config.toml
n_layer = 15
d_model = 192
n_head = 3
n_kv_head = 3
head_dim = 64
d_mlp = 768
vocab_size = 8192
activation = "silu"
norm = "layernorm"
norm_place = "pre"
norm_eps = 1e-05
positions = "alibi"
qk_norm = false
attn_scale = 0.125
bias = "all"
tie_embeddings = true
parallel_block = false
init = "normal"
init_std_qkv = 0.0319
init_std_o = 0.0
init_std_up = 0.0319
init_std_down = 0.0
optimizer = "muon_variant"
lr = 0.0026
lr_mult_down = 1.5
beta1 = 0.93
lr_head = 0.00759
grad_clip = 2.0
warmup_steps = 200
schedule = "wsd"
decay_fraction = 0.923
decay_shape = "linear"
final_lr_fraction = 0.1
batch_tokens = 16384
seq_len = 1024
doc_mask = true
train_tokens = 152000000
steps = 9278
dataset = "wikipedia_en"
MLP neurons of a small language model. Each row is named by its layer, matrix (down: output weights) and neuron, and shows model dimensions 0-191. Each number is 128 + 24 x the weight over its row's rms, rounded and kept within 0 to 255. Numbers have three digits each.
A block is one neuron, or neurons of one layer that tend to fire together. After each block is what it responds to, as a language model described it from the Wikipedia text at the highest values.

L9.down159:126150139129100120146108111148116141081116125120151119119098107109176149134123108166118113161126129111146111098144108118166077142138113122126121108130152090136177122133141157131120136139122117136112119127124119127151140118127147094120143143126139142100119119167158100121164133129112090104110158134105137130106098186111098121112134134041159126108161106141161179153129154156081143151118169054129136093139117147102122131162125113138148130140101156139107067118127179104133096172097078178143100097132122129157124159169141151086134123154111118160118104127147129111122103126149171119
Responds to: First subword pieces of longer words that the model must still complete, such as ign in ignored/ignorant, im in impounded, w in wetter.

L4.down53:117163112151106148142097176101113148088171139139113139131136145187127154138134150124121112112096122127098110128114166146117123112122124134122115155109167108143143145125092126134108131172165113113098149111105159081100117134153119116136133122146155073140117135107120131144085137141130144125111094084162141126127142143121155074151163127115132173143115115119130143138139142090145111114123154136162124143094144144102073154125093059127157104185139146137121092069118080114131151122170122126130147089107104145122073172159118125106117100100167125160137150155131152155135093131157125125
L4.down75:116125158147173110146108184133112117085140084104124165142114169148127162111102131121102116140131141122133107132100140137116138140091147112151174108180114137120143101176137106120135093114111151168112100123089123103145092150159116159167096136113091098169129153102113113111089099078115144120117121132121094111104135177112121085138120105127144193145131085111134135106145106098162108167116151165151106147126150109172083099102138140112106116141157121116173137166164138161145128116151122153150104107109139112110136137162130146137144128120118137148150107083149112135131126165110134169
L4.down384:112167133122127131162134162126123110165135154126138153129125184132148130123150125093114131102126128132171095096124142143161172164123147131105155133106130131114136067169121109184157113110136104112149161141087119066095157074132140125109115133114147122145161154120127147130150129105158107129097149147126155132187105094171102110135126099122129142137177134115134142137112114133104152108112105123152133159096116137093112140127135107157124116114061113139139118151139097147145097104097100140102158122109097116124143105213130137111113123154157127127103105122115111152100114065156099139
L4.down476:144133154150082121144072090149111121125131108105101126138117137152159152103150109149095137154131128133121116131135137132136147130088107089124149104107118118145111106133153099148145141124116146108097110139192095127105122122156131110132082144166176126139146142119090149089107164144128158139102082180060121096119149132115129160166166111107112160108140128126125083137142146160121129131120167094185108084168151116119133125112137112170133123176108141165118136156142117097152110173126118158128108121089129126100116104138165178125133136105099084138097106099114134141118085153122132135
L4.down623:143151118134131107120146087161158149160098114107109099131171160131079146124126140074094165126102123093137170142125154121121187133151118110085115122109128144170114163125151121143144141128145140144117129090114076086113106129090121117136131103123132124105097103149149138098125121114110143104114148145114148126087112114092111143136103121186087138149133134155098145164151102051126148146110080149133120156151127091099152110136197106146135142119123143145101102097122091118131150136105115159125131122135121140130143142157114175153135151146155145157119185163128129099127149159111112108
L4.down688:117132129131106137124137121128118117145171125154110117122123114095095142123140153146087121139091124132142084136103087109111122154116122091101142113116102131124164157105108118063124159158099138082148114112172128154162129141165171140181136108182161119133157149130096170100197115093093106117160144137135131150117124175109133101127142124133142132148146168104138141130112082102140117102114108109133147091103127162087178151127138124134097142092115132087140168116141130108100175105121119167155117136147133164114129141114174163141125134096111100095148144101153167119116107140123147113
L4.down690:139064132094129127128151153092098117112104153114135160109158123168125117111138140081134157094145171120141150146149134081137070101131168125124181174077127117087148109124111088164102157099129146153117107111114151175141121143143147103070146111128073147114130117094112170113124107134113155111118125134125142172141123182132136156130114105146134116102116145139146133130118095136148096102157141127115161167163113124150100123123087167123148115086123165130125079121135142141140177127139138125086158082124122136133149138129126133134115094128098125119118121095137139111114135151164131164
L4.down707:113134123104158135121110105121144150134167118118117080146158096071111142126137143096104133138105112127109093123137136130097124119127139142120117094110160183108168142088129102105131142110118126126088121147132092137159120110126096141167185099102136162125137096063092175114157113114117138156101166084136111100112159148129152153126136142137139101166121109143183146121140114155117080176116091121155100148129115123120115133154134117134137089113095136168099117157113133168125138097102106166138128107130100148124165140157168138119158145162097154108154136122164144085134087151102118126
Responds to: Apostrophes inside contractions and possessives (didn't, Women's, Men's), "of" after "one", and mid-word pieces like Pro|pa|ganda, In|fra.

L9.down202:125160121110135152123109162116051168077164129125123128122132149113144128122136122161120126147132088098128106116123114159154127119168116161128120117117111152172103117133115154098166119146150099111154115120103086084142115130154169102145151115141096142125094137147100148119114137181140096132162098105130120111117134098118090111121145107147163146121139154144138149137110139125123119165132152109140110117122122139120165117147151136163143114158111136129091164113169126124125086163065077170128114118088125168086113102142120137156147145123091114096126096155136096091146155143106203145
Responds to: Month names in full dates and words that lead into a date, such as June 8, 30 May, On, born, Released:, Since.

L10.down29:158106135136168101133145111087157095139138148152130145120115123126142109065154163142144167066125107116143129138143124095159142130137154171155094144122117100146125148131112114169130122121111146138163136115150137162136181140135122161083146128098111138115122122135146119108111162108125129116109143097102105145148076086133120111100095094114182091097162185100142126128108151130137126122150118174162137061149115136106145139135117167160132109112105097140146144149127150116097141187130106141112123137157141129098097144134122151074092143111106112119161101125099105099089123150128145153
L10.down215:144125143127122120187153124136173099113106130164099144148117123105153122121046125130163151153155134097132147126150106144095103128138101124148135129125098129150109148130124119120105107122144134139098151097139122133100124155131124126092107099077093151075150165157084126128153133204152146137134185097126108138109173095104104115109122093155160128141134113174124120131111120149119114164132131144143164142137134102128091108114126126148162127110156133094122131113120118156130110110129122185111174129160117093129145157093099081089165144111078112134101112109143144147117120104154127162
L10.down260:145100153141051140153149142157084098111128129115161143125092153120102127103162113167111120114128152131120117175124143126106153080134108144161141149121144164106135153107167135142093097173111143131133124152106095137163134145179134143128130094105124142133145094115148094153123155102112138116110146204107126093132093143118062124129102143110161110115121128121128144115128104094174101122139125162162128069147152108161133142158126123089140151119152148115120122133126115116102118146136127170098090153158131131114137093110151156100160112178157109128134085096118103119148107144138113129
L10.down295:145100105130166145103112143095134200159106106119132115119146137139107125137147116153066138153126139162173146120142121120162130138141097130112125149127145146140139117156136092139153163093104122140130106139155114104110081123121144102099130159132093116113111094159101145140093139134178166118152094101152145127141103160136139116150149099124149146117111117143132138090119113169115126117072143134108085151137116190102139146141115148141150149102137120088125098122129111144138142113159083131119150164110107144133093121127111130197132129087057172102083121127156136154112090104125159113
L10.down363:093166128108153162119118104116108128085160166122107130134127058097149150098139151140163172160160095154110093125159110152164129156077156172119126146131125129134120120127092115145138162118126182156121135114133125102115147121120156104090128160160101122097127142143132135127136123121132134178136130104126122139124101090130124140143130133105173155132137152143091132135106146136121142111143137080134133126097131120067132119140131116112158096146107132128097137169138156140135134096131120159128121109118121149136141101105150156050069115146125137071169079116098132081112135140168147147
L10.down496:093138122119147127136175146154151130131169178083122163110173109098121138120110145103093133125136130102128086097138146120134094139100152125135154115115136100121100128149112097154069111136161171104106102140126128060125095134087155112145138128122131125138159115115130156149128137134087106139120124161107118128179100095128118128138102140132154164154126145127147104144159134176121124153133102084140159100149106156129088157144108121110164095141145137125124093149125104131060117122112169143135203154159142120142120080130150142101114101130132073122142104166130141126149126124148148102
L10.down567:093167104139055076155158120122126123106164105133097130136127124161123141098182127135155168142136129147130166099152131091112129161105122132131105125115147125121132164143104132138107076144155146151138142125125108160118135152104189150133114132130120124099135103144127114156154092115092121177130136115113087115165108148090144100119116102121161114094159150160117152152108138143093141109128124087125123108125102093130123133144145137107109089158093121128121073110138167122071159113078129137108158117171167110137165116140126111127127155113164113093160111154146101161139166122143118108
L10.down618:137094138161142137120141127137143147133157104159131130094123126131102137152108163116083084105122153161086104125092091154114094092126120125130136142142140196133151117102145113149110123146131140105116129107108121170143161105099157161115159098110133108111122099118129179125117118132147132169116124156167101092141116121085111138147121123180134102204146155134115172110104127073110119170120119121140131104095148107178138133134110150125140116166162099103166103131118093122110134149131100126151107124153136120174101104132152136138150080130125063143165138104124103137157093149114116133
Responds to: First tokens of proper names, usually given names or month names, often at the start of a table cell or list entry, such as Robert, David, March.

L4.down37:120114119130101104086156148137110116150142157140143128135116142175168113141149127122099143121149106130148119147118161155146166140114151142119107098119081144149104120140125140111168152167101104067104119153164111161102092148095129101173122144099115140099134134124109114139110115144134110148149090130121139136166099161109128160141174129145138113144111174177094158171096149113113094115108103120152133147122129120146096122119122124085075146097115077104138104139144111109118142131111168077138175065094092165148160093130102094130122141159122131158171133140108120110153136130118127125
L4.down145:106122132118147135130104138109145163110171141079151117113159125142111107124178166180089160123128089087198127077121122099142105158089105153135140168176122114084118121123128127124118140149139105094088167149104101122144157120122132151158153171136136138134098119135141144125149109123127148124105110124104139126096141115176108160112148135132090143141115127097145118131127119120097153099179124107153123117124135120102160132124132124156159091107155130114081131164128149089152122152133127145168117132113125101076129129124118135143146178131101084088130098129142190166130126136111093095
L4.down381:111109153126130101143106098151097116141120125137085136124121116184136115087136134148124152135132169106085079168175053163123136154100141137149113137159124125102142120101115105122128144114140128123096137140136104151151113134181188161177092144125115135120163111095115108141136105151129103151100132119177143111141130140142133107111124087168121145103157138146126112155113139085127135109160126143077122102123115126149121119118159109144097149149127123137168128144113070120071136125105132164095180123098140147172125135161139106114111146129154119093137131127182102101111140151137134092
L4.down394:177119106184129149105132108087113133145128138178102107124107163107134133115114129130125138144149147156106095144157140130065103128183112164154130147133120132139155137104119113148118145111114108103138124133110117156124126131116142163181088099109138121110161133132127144086101104129106097159161137148168128107157129192175126136150102102119074117132109141145137104125098159128123109112146100128084141123167098157138146105118123169116132120113125145117176103113121127159121109097157208085121118112115189123122086098120150148118107131103137122129082119125146120105140152127100150153
L4.down405:111149116149159124141149108133147122134140143125131154108090129190080099118108170138135150117073124149135099152104140167135122108146116110141144124131087160146110165114135155122113139153096159120119136138097116141140098166139145095156115122142135153110140106146102130132170134100138108154129114139122156165123149088097147177185165137138153155121136122089129146129063132074148109114133123101116104157157084099150153147094112098138146118128072109135131153169132083093088127109111128143131124073132154139138153149120128079122120126109126097112115111149113134103082141138180118156
L4.down516:112095126102141110114147152136148128179088152091123151132161093144130111134146179145084136138135063171145126172120120138152125104120149124099099145142111130174130094145114140132138149131120168148105111129112095154139117135122119111111136154145127074134140156103154124131127091102150101103103172110105148170104107156139126118118133152138092110109098120148125128131125117132138128162155122145152178108122149146152116120107134100128126076101126096109125138158074121130140171098093075161152130114148097131120084174111119123127143139100110097086178154123121156164146156148097176136
L4.down662:089130089147119125084115125102109130102151129086103135122168146150129080146133174099148127103158140158151110150126154117118178095104132162160105125128124158143140146129165128128132151095156147134135147115176097107160144152103146121114100134159083125137130106133134139123132155147139128146138138129114111131157147087181144192108130150150123133096117137183117114123181094139088098137102120123072124182111078123135133112099108144152113132112167092143122145131087104119106158108103149155132144086118077160146139117105170118129109134122081107147135119104137121106111137132142128166
L4.down724:123126135149130092159126166156138124119089136146097127167150173125116109054118131108148143110155144118119108118125122116135100130121107150137149134136086117135111128136116128149129107148155172152145123112121153111143116109079115123139156137157112130130137127142149132155126138162139122145106135104176113109107128140166105119139135176105123110153159155087087143087100154131170146094136138122148113059116102105144121170099135118187106151154130131148105122114124157144121125094135114146145086126140157135079154169116117121082079172083150155184166112092146119125127119129075128100
Responds to: Fires on month names in dates (June, November, July) and on the first capitalised piece of multi-token names or titles, like Min in Minutes or Miners, Le in Leonard.

L4.down194:135079169141097150172134135109081129114140130132132142155113147118115127105103091149133107132160040143109118142127164142090096122131129129102128134157135141128124151154181093135135095123156147139134141106115155129137095118114111128097166116119091123147180121144129140165141122137133146141118154140139103121115144086106161160147096110133106153130133130092120151138164151128136138111144113156156132152145130113142111162087124105151141174129115078135108094125108107127163113080137123103078041171157123132146143172115063140107118134130128146144137088144121119147118149124155132153
L4.down212:150120093152121142108113145138094159137101140116110125154162165093123086135102128141129093098172152117094136122140095155146119140102169152132087156132114120159091154124153120146136147127108158127146154132148193121138126126125110148139086122170151122112134150109086124141078107105140138159126176123182110116126101100112130155123153122101112124112146147084106129143176128074139123130147110156133098140122113153115129118155154119180121095121082130136106149105118079163147145103143129052166168111124164094119131157131124141127110152110144154133106109119122126130151165086097153127
L4.down296:179140119141133095134109115111141141112122157146141182131148113090153147122117165117105157113134102107114134164103115150166114110139160107127151155109126150150113189122116139150113091101146109152112115127165143127102133147093089128158145118121127177096126159150134132135099154133107183092135083107138133124130134155140124166136127103114118110118157122112145125161131125140089112081081179101111119146121127137172122108155147106119113143069112139124153134113181119132129128123091150127097154140142145076146149105104130126152160128116055122164125058131110088124103116161127139127
L4.down306:169149187148172149109147120091138149151142134084154098123130133117140134107127184151073115119173074099097137111157139133133132154074087110110112154093122129114152115087148120142153131119102131123118076144154122117139120143127123105175134136143117138135169110150133154141070101132158106150116112098144126166138097156106140144135110131152122151146121133114125092131130108126120129127121125138151148149196115127125125097149091104154105080113137120122121120148148107131144133117157081091154164123106102099113109132192180122125134141113120152096113149118147133128144130134102068096
L4.down332:116098147126126127077150126151130158161087110102127171111141137163097121163147132123134108131162124126100086107106139102135126149114140157110117115162149123098135105105082143143167133176102174135135104119175137154149103114142127158129109128112180152134143108153137181105116159125106114128152106102086104099146146104126109130125147121139094116116136171125114113112107109183125084134096119149198112136086132125145183140136127144102114114094165082111092113183125146115103112109101135113137159124142111126115102121118150137128128158125146119117150078132142114160172159129088152152
L4.down338:159155127140124108109143160099108120154171121154124121148117168126116117126090106146145158125117138137116093077117155153181064153117095160154079117152138151150126146073105113125111123098136166131147130139130151106160103112160100118141086141102094148081155121132102108126101102143117146125128178103132110109128098102078139078146109156099184110108151128129131127112129159131146135137135142120117139125157129072088144120108094142129108141078161168135097080147140142143137130119157144163156149131140159122084137134164101142133151152103088162152134121120129111100144147127116137135
L4.down506:153149153134145144132169120125130121153146177160106144168148142127156137136108090148142082096133090149112091082127143148106123113132143157125097158096095106128102145149117116113136134116119124123178150161112109100139121162125131126116122117124111142076166144104113102119125100121135118121092160103119083106175083139143130130120140136115145172120124178112145161118126177097166147096109147170090083099122118081119151116148117133160118148138150160167143123101137126136100116127125094135120113117159103132152126101147089120097171108112154171157110121147125065118074151127136152111
L4.down618:141171142087108123120149125117174137199156140127117150183163108158131155155054106116127142130110163133140079134112120120133118146132134152133120149121126058127101153119126135114157111105123130128121156099119169136136131146131102091115094130137137117109156136111080108090117125125170096119142132142158114128121076107128107115140144117123153112127109183164143184104112108134135116125138145113134116122105133110145128085124126105141115105088116179157117127136143171153103106094133169146113162081154164135122112145134144146074165126133171085116140135131123113086139149110106148121
Responds to: Last word piece that completes a multi-token proper name, mostly surnames and some places, often in tables or lists: Free-man, Ba-con, Las Piñ-as.

L9.down550:110125105150061099092136110130127075135064096130163126094132148175097142156079174148109168131109145101142161098118100151142151131154123121144104168136143163118133125128160130121135106120154082097153112130105140147152120110139111104117095107167120123119181113135123121163119097126142156113137138083138143118141153146153141123137088139145084153144136111148093161091104146116159092155137124130093164128146148128147130107164107155102140128134114171118085156138108133130115118128095141138159118111176153121158120111138117132162168096142117160148137141083122133104121117104110137071
Responds to: Fires on word-internal fragments whose word is unfinished (imp-os-ing, Na-ple-s, Cle-m-son), on apostrophes before a possessive s (Women's), and on auxiliaries before not (do, can).

L10.down101:139129143098139175101129086127175087112103164137092121153141144146109160142181120116132149164165147140097109142112168128125084138130150118129144121098100117139136119117107117111131140155144128154132129139118108130140138090189166109130138154134094123112117131121144122096108082112086149161134157128141154134080154131153146112121118085170132166114166142126130124139135147105160149126112117176109101164111146137127116124118108133110155092156111166126171104129100169112137118158173090102104103090118131156159072110125135076149086132132107134106095134170149083113123115113113112101
L10.down117:110150107141102122148165137126158107128138152163119155092145122106114102118104150152145154107130125108131123172092148162108160180106073172115104118099123199113152143114093124143137144132121147173136112126091099138103075146127139113120125151138137135141131097121152090162152139128114141185134111135146122119138101144096094115119165122129111061158130128114081107102129133141125114135142134130094162131151119117121123166180107112116165097125128135130124156114068128141141104136102125131126144184098100116140142146110156189113117141097079132148095143099112109133106172126109127120
L10.down332:123160129119125157114150101150093112124079121109067139131142146103110145140113149147136112134144113133148128114101130160114140130148150148115139126072146079126140131079146133149134146137137127161147107105127100101152133153105188111114131133135130158137099168161129107113109103116095145130145174156147077158146098137127141113130149108141130094126154132164141130088148162091090110098132108153109082134108120147134180101150114133132142114161117130085185103127117158122088119163153099146120153087135122154088117181128157152102078140147119151149121140138138097059125121117144145155
L10.down357:147134122145067087150111167117112121105124134130152102119102127145129114116154099103162140152106110109123164108141142125134167128149125145128140124166125151142133175148104061154121128115101159137139153110096148150146164102119116149104133124112079142123143159144119142136134149101135121137133085090125143162140151140112114091121134175158159153143129128126115067062157094136111102145178155119144100142124132153145098101123168103133132120166125123132150122086097141106139168115149107124098104172126049132109143084124126125125122105124118144132170135089123140074137164137119124156
L10.down476:096153153120120103140110093141133129108124155095113116131162130109146126126112165127159127118139183117182133130168136129157155125134081130143111146147096134104151103095137105105091110160154115198130115140140103118169152092138131155151158082103136133119143146144118115135128115087141101088137128157116151080136115113165067130097119109134138154159125154133096122100128118090095154135102151139155100131102124156130129141122113132100161149150098112080151108162088151137124163125138138138131070147110123137120121122096176066146117144173125102123105134151162115077125148145108140130
L10.down592:123131145134128084145141121120135176120150163115104117097119123106145151097123140136121138109136174105094104140100097103144166098138136139135145164129131139095158112108109144132135118111080114118188094108126115149134155102133143106146151092176118147152109135143134118099150090107133091137126108102134061148195116119123133134110139171145145122153119146124110118124176147135134122114139136138165073143132102080112107106163168080143149136138190166122150106122150136100091134113117111171164118137087137154113134116138141113121101114132196143128111128141085140106128104089156127106
L10.down646:138167134157177107143150142108162115106086187120142127129107080176167163148191140169117122138135121163079127138143108129159096157105107144132150169170131099126112097124128108135136124084148141138129142128095133114128127122142138114142102107122126140174148096120150117126118150161148153144089099109127133140108153103146153096098130108159090110134100143136087126148101137102110118162138135126134133187106134150115076120089157142114153102103114127100128132136161166157115135117115113120092133106114094108141096092146133173116134153169135112134094071127108153126120122096162107118
L10.down741:081108115104084102103118139182114135109125134143118143107119112117142142127136157181140116100136104115099117107144136122145126132135108168120150148155100140121139136109164145097124135132179141129183143082109135144143162118142160091138141138143171141105148161124157161118109120144178110155134144116141105120140079163127124125092117146127077125144156130087125133123128112157137158140124128114109109085154151164162095169093097125159147148142088127131080102117123130088166107140141104122098120143073121113120109111154173132095148124141076116122138114129071123164171136092121101097
Responds to: Short opening pieces of words split into several tokens, especially re, pro and Po, as in re|act, pro|ve, Po|ems, Po|or's, often inside tables.

L10.down48:158107090132154139111179124125104130105119158114132150139142158137104090141113123114113127136142077174153124166100143132122147132077125141104106100126112130151130127151146138184126121132141131160141157145138100094098108131119145144141130120081127195138150154123074088122130160141159131106137140139117144133123131125102085143151165130119121155119087112164154151119166147151155078110140153119104132122123138132130095150106130151151104102115113154146103099080143093122132131144067142106101112154153138140133126133147127099092094134114191123129197156121125130109056106110110112133
L10.down128:125133106143108113125144111138121154099163106129118130109093129112119099154139127095185108091110124127110108104144176156119147104133143079153125158131088151146117119154119138118136103088092119125135107130133152151154147131151135102074118151177088129113154131123146173138155104119116109143091143112131136190121137128156134107134103158146128120111149184127085157152098142117143078067147124095170107098185142125129131119116149171087122086127113141145151130145141181123131113116089124139159106128125082148126168155138111123123096139118163135135154120149112097096127129180124161121
L10.down185:090128174199135131070099173096132118105126132137122139120140127140151102124133105148116100130123137116176140173174108145163153150126104134098109147169110145154115122142141125127127120139122112130157104139136126142162091120074095147132096117108133149127135110100082127154132155111153109163113141116086110100129149102143114149133096113112154081151151144138096193151128113112154133113107113142139124105111127132126126122113103133131128148149140188115114114104091162161114177149162092168090144111108136141127147115114121147116158094107076148095163127059143120135136131123119156107
L10.down441:102134092135143116123145111125137139146120147159103090122114125138114119126124144120147103141093123139194093138170159137083118128102088113120112127159141123138121098118137108116124139134151169153139127121141154122116123096178170118118111160106152164121099122115170118171142164132112122141140112129108099129120139090109130165137146130124116136188112130109147132114101149111103139139145167150182105089111111130107066153098160099156129079120135114096117162103144081122129133145138169099113086111151103163097093113134134103180109161144123070109128120136164127123112143176157153083
L10.down528:139171151137123087113135153119082157116122110144146133102126103140126157119103116059098094147162153122138104118113160094152163134159173158129091119138130171121088173099136127127111086113104150086124151117097115125143107136169157121177122139140136084101115158115075134106125088140116119161110128178147127130116128108126112113143155132149146112136103094130168078118161161143150108167149121136148089112145093122116102135167097133143132136151143153127120134151103124101139123139114110130090166122128078109142133106083137154158125105103147125118176154121159128103135156165098142130
L10.down589:151132099112140192158127172107146130134115169133108124124141174087138130138109142129159140141098146156105145162127117146108120108109111073091141111110107174126109140108174173169098102163160127094102104135075171145114130160174112139130133130161126142127137144103149114152122140136133104115115098105107098120097142157098131130125128147117101137096126094112092123085155124146089128135178126122123178094149161139138158111095131153092124178131126125092103137116130152126126110115141145165116089117088170093124089116138103132118118129116135094097128125109149167116156136149121088154
L10.down701:153119119160201135106114166141139167140159136161148146161115146147136144133108143152144056099125121137120116110114086100121135096145120088131113117158105128144134095133079129152130119137148148185140159133092097111095121154116127139095131120157103155128133121092137102115090127139129065157126137110109131158174116126113152097140155134120161147132114119122147170143130110141132111140124083112096133119101131123171095175111149113140165124131177119155111147105121129089128119127127140133108146147171128142167136132098125180120080095128119086149117173113159091090144098100121144142
L10.down728:131133144145130141146147135133161128098098129133094150167078108128147157145136117151116138115090117132137117102125124094138154117149093108133112115091100094134139115153134153134127108119167141146136142108123126152126098161125096093147158126109092120170157129193142122136140153135169128069183132136136139118120123151100148167123094140164113145142136131129082130110138145106084101076150109170120146119150132119120078096073196145121126120100124142137160148065126123128140136137160048110125157131130111136123121140111155114090164092111130109149129140105179146118112148119132123151
Responds to: Fires on the apostrophe of possessive 's after a noun or name, as in Emperor's Cup, Christie's, husband's, and weakly on other s-suffix tokens.

L4.down293:136116137123134121149103099126110125115144159126142159105121096120137117108148116137115104131186146140154156136124156137127116094109098113115128153143128133135100109126067140173133144131109165176138103093156114087129168102079120098136126122149076118143146108131121168130106159140129146176165122102120150141088129123142143142110151111090101145113124116128123114165165168123154108114127111111135094099159103128197167149157133173128114114139110104124140175106126106162146096180128080085111155132133126123111062116139131129125128184126113093097144123114133094168151152096124124114
L4.down414:122140145118134132132124145064132120135099160106120155107138106143129124124122135074105152126143130149141149097144136105098135134105149174140141136110119157148113138118125068133097158176076136157130083134197148160124153124142111137145151116106107141164143125143122144102116164131131111099143134150140152109138092176149147144149082137144142142110130111113082129154103157128126118142173127101106120126124120159104168109116099119083132167117139133083168184150086137113105099163108120130109138129130163092106150127122114122135108163159151065143174105098129108102132114085132093113
L4.down454:079127108150110123130132148093128083146138179147111126134106128145104134125126158123183092148105067127114125158115129141125116104142128111138107109138122148200103115105144114117167106119134100173147138159127126119126123157169120087072130128131131123132122140161115142140088127138138153147155175136155118131142122148175089145127095150193126117109108113117095107153136127116119140103123108145096088154137110132129074108147119159111100134143163118110146122131135164132125150139132141139114182100107136081112134095117112095173134136147075168123140088135142117133105129122180144074
L4.down497:117155153163162173121098090071150080135131106123130113137095108114149133122111120143128089128168150140148106154178124152136139134091121156123159119111144126130145150125156119109131138123121104149125121142162129143134155148118141117107096142162138147125151155158146133126118132106104104115133156144156191116118094126089108071108127125116186131133181107189101150130120094137107095119106149154136155134140117127167120147145142146140147128159116044121145114121097127107131091124128093107174105138110101170142119111140185114125117112144132088133110140142110123127075119103126096086
L4.down675:122131093136149171114159119114149115106115136083106105132129121149130112125146114108133153073111185158112143172108089122143139102175160131124132147133138120126088104106093111127128115138187140153132146106092131122104133133127121086138137145136158111119106125119148150183119116128136124149201133114119165144126101113119129102139164110095117108128102168120085153158143142098114106071167122131144108102150063139136097148121103119128130159100103138125153139129141164124125119182164129161102110045164147138146166148139124124134124137062143139131122121129108111134106124146139144142
L4.down741:118095148119102109113122140168185119154132131101143093128106116100116107113130152100141143135171122120117142154113097207128108114155137132186106205128131115138108135141164094099100116159137130104103095126131104096132166099110127143075129127134121137105122121146147108098148124143128122123134157111115105128102155126173120127140158103119122119133175098143129148123134105154127132175153135141136128152127129143113160149127120097128166161184100142158113140082145151101109116109115179113109101084124081157142115108140134168095173121152101130129080159135149106123096106158123110104
L4.down750:133139088124136126102107126115111132129080127108114137124114106124126097100136170109121109120162119150139111089176127133111134076108097123118133177129161117165114144127154135113159095100123125158134149138138146148161115126089120164192141173164125093126105119122143092168143122141093127112103101149145112141135107117132123112144099159179144165130107162134155122068147142109132142121131169147129165145122093136140115126123109112157125107104135076121113180137136162112146103135084148165126103107139106119094059146110136145142132124098057146144143147137154120115177144101144155115
L4.down752:094083176162108150113126122087160130097182165145092106174113121097137138106145139128144134124153103105151104150138065161134119100109131158105078116129146127120161106159161126111137144099108177124168163141155125103147126127153124114159124157116111139126123082177160106146145098119116120144128142131163091145117102128133114157134111105107141127138112125140119119169124104156117118122168111125106124124134102153159135155181081122139151092113131145088146112152108156085098169193144113164131125138131088140103124124119160144141105106136108095094104137101120128127112092116158142113
Responds to: Short opening pieces of words split into several tokens, mostly right after a space, e.g. gro in groove, cl in cliffs, lo in lobe.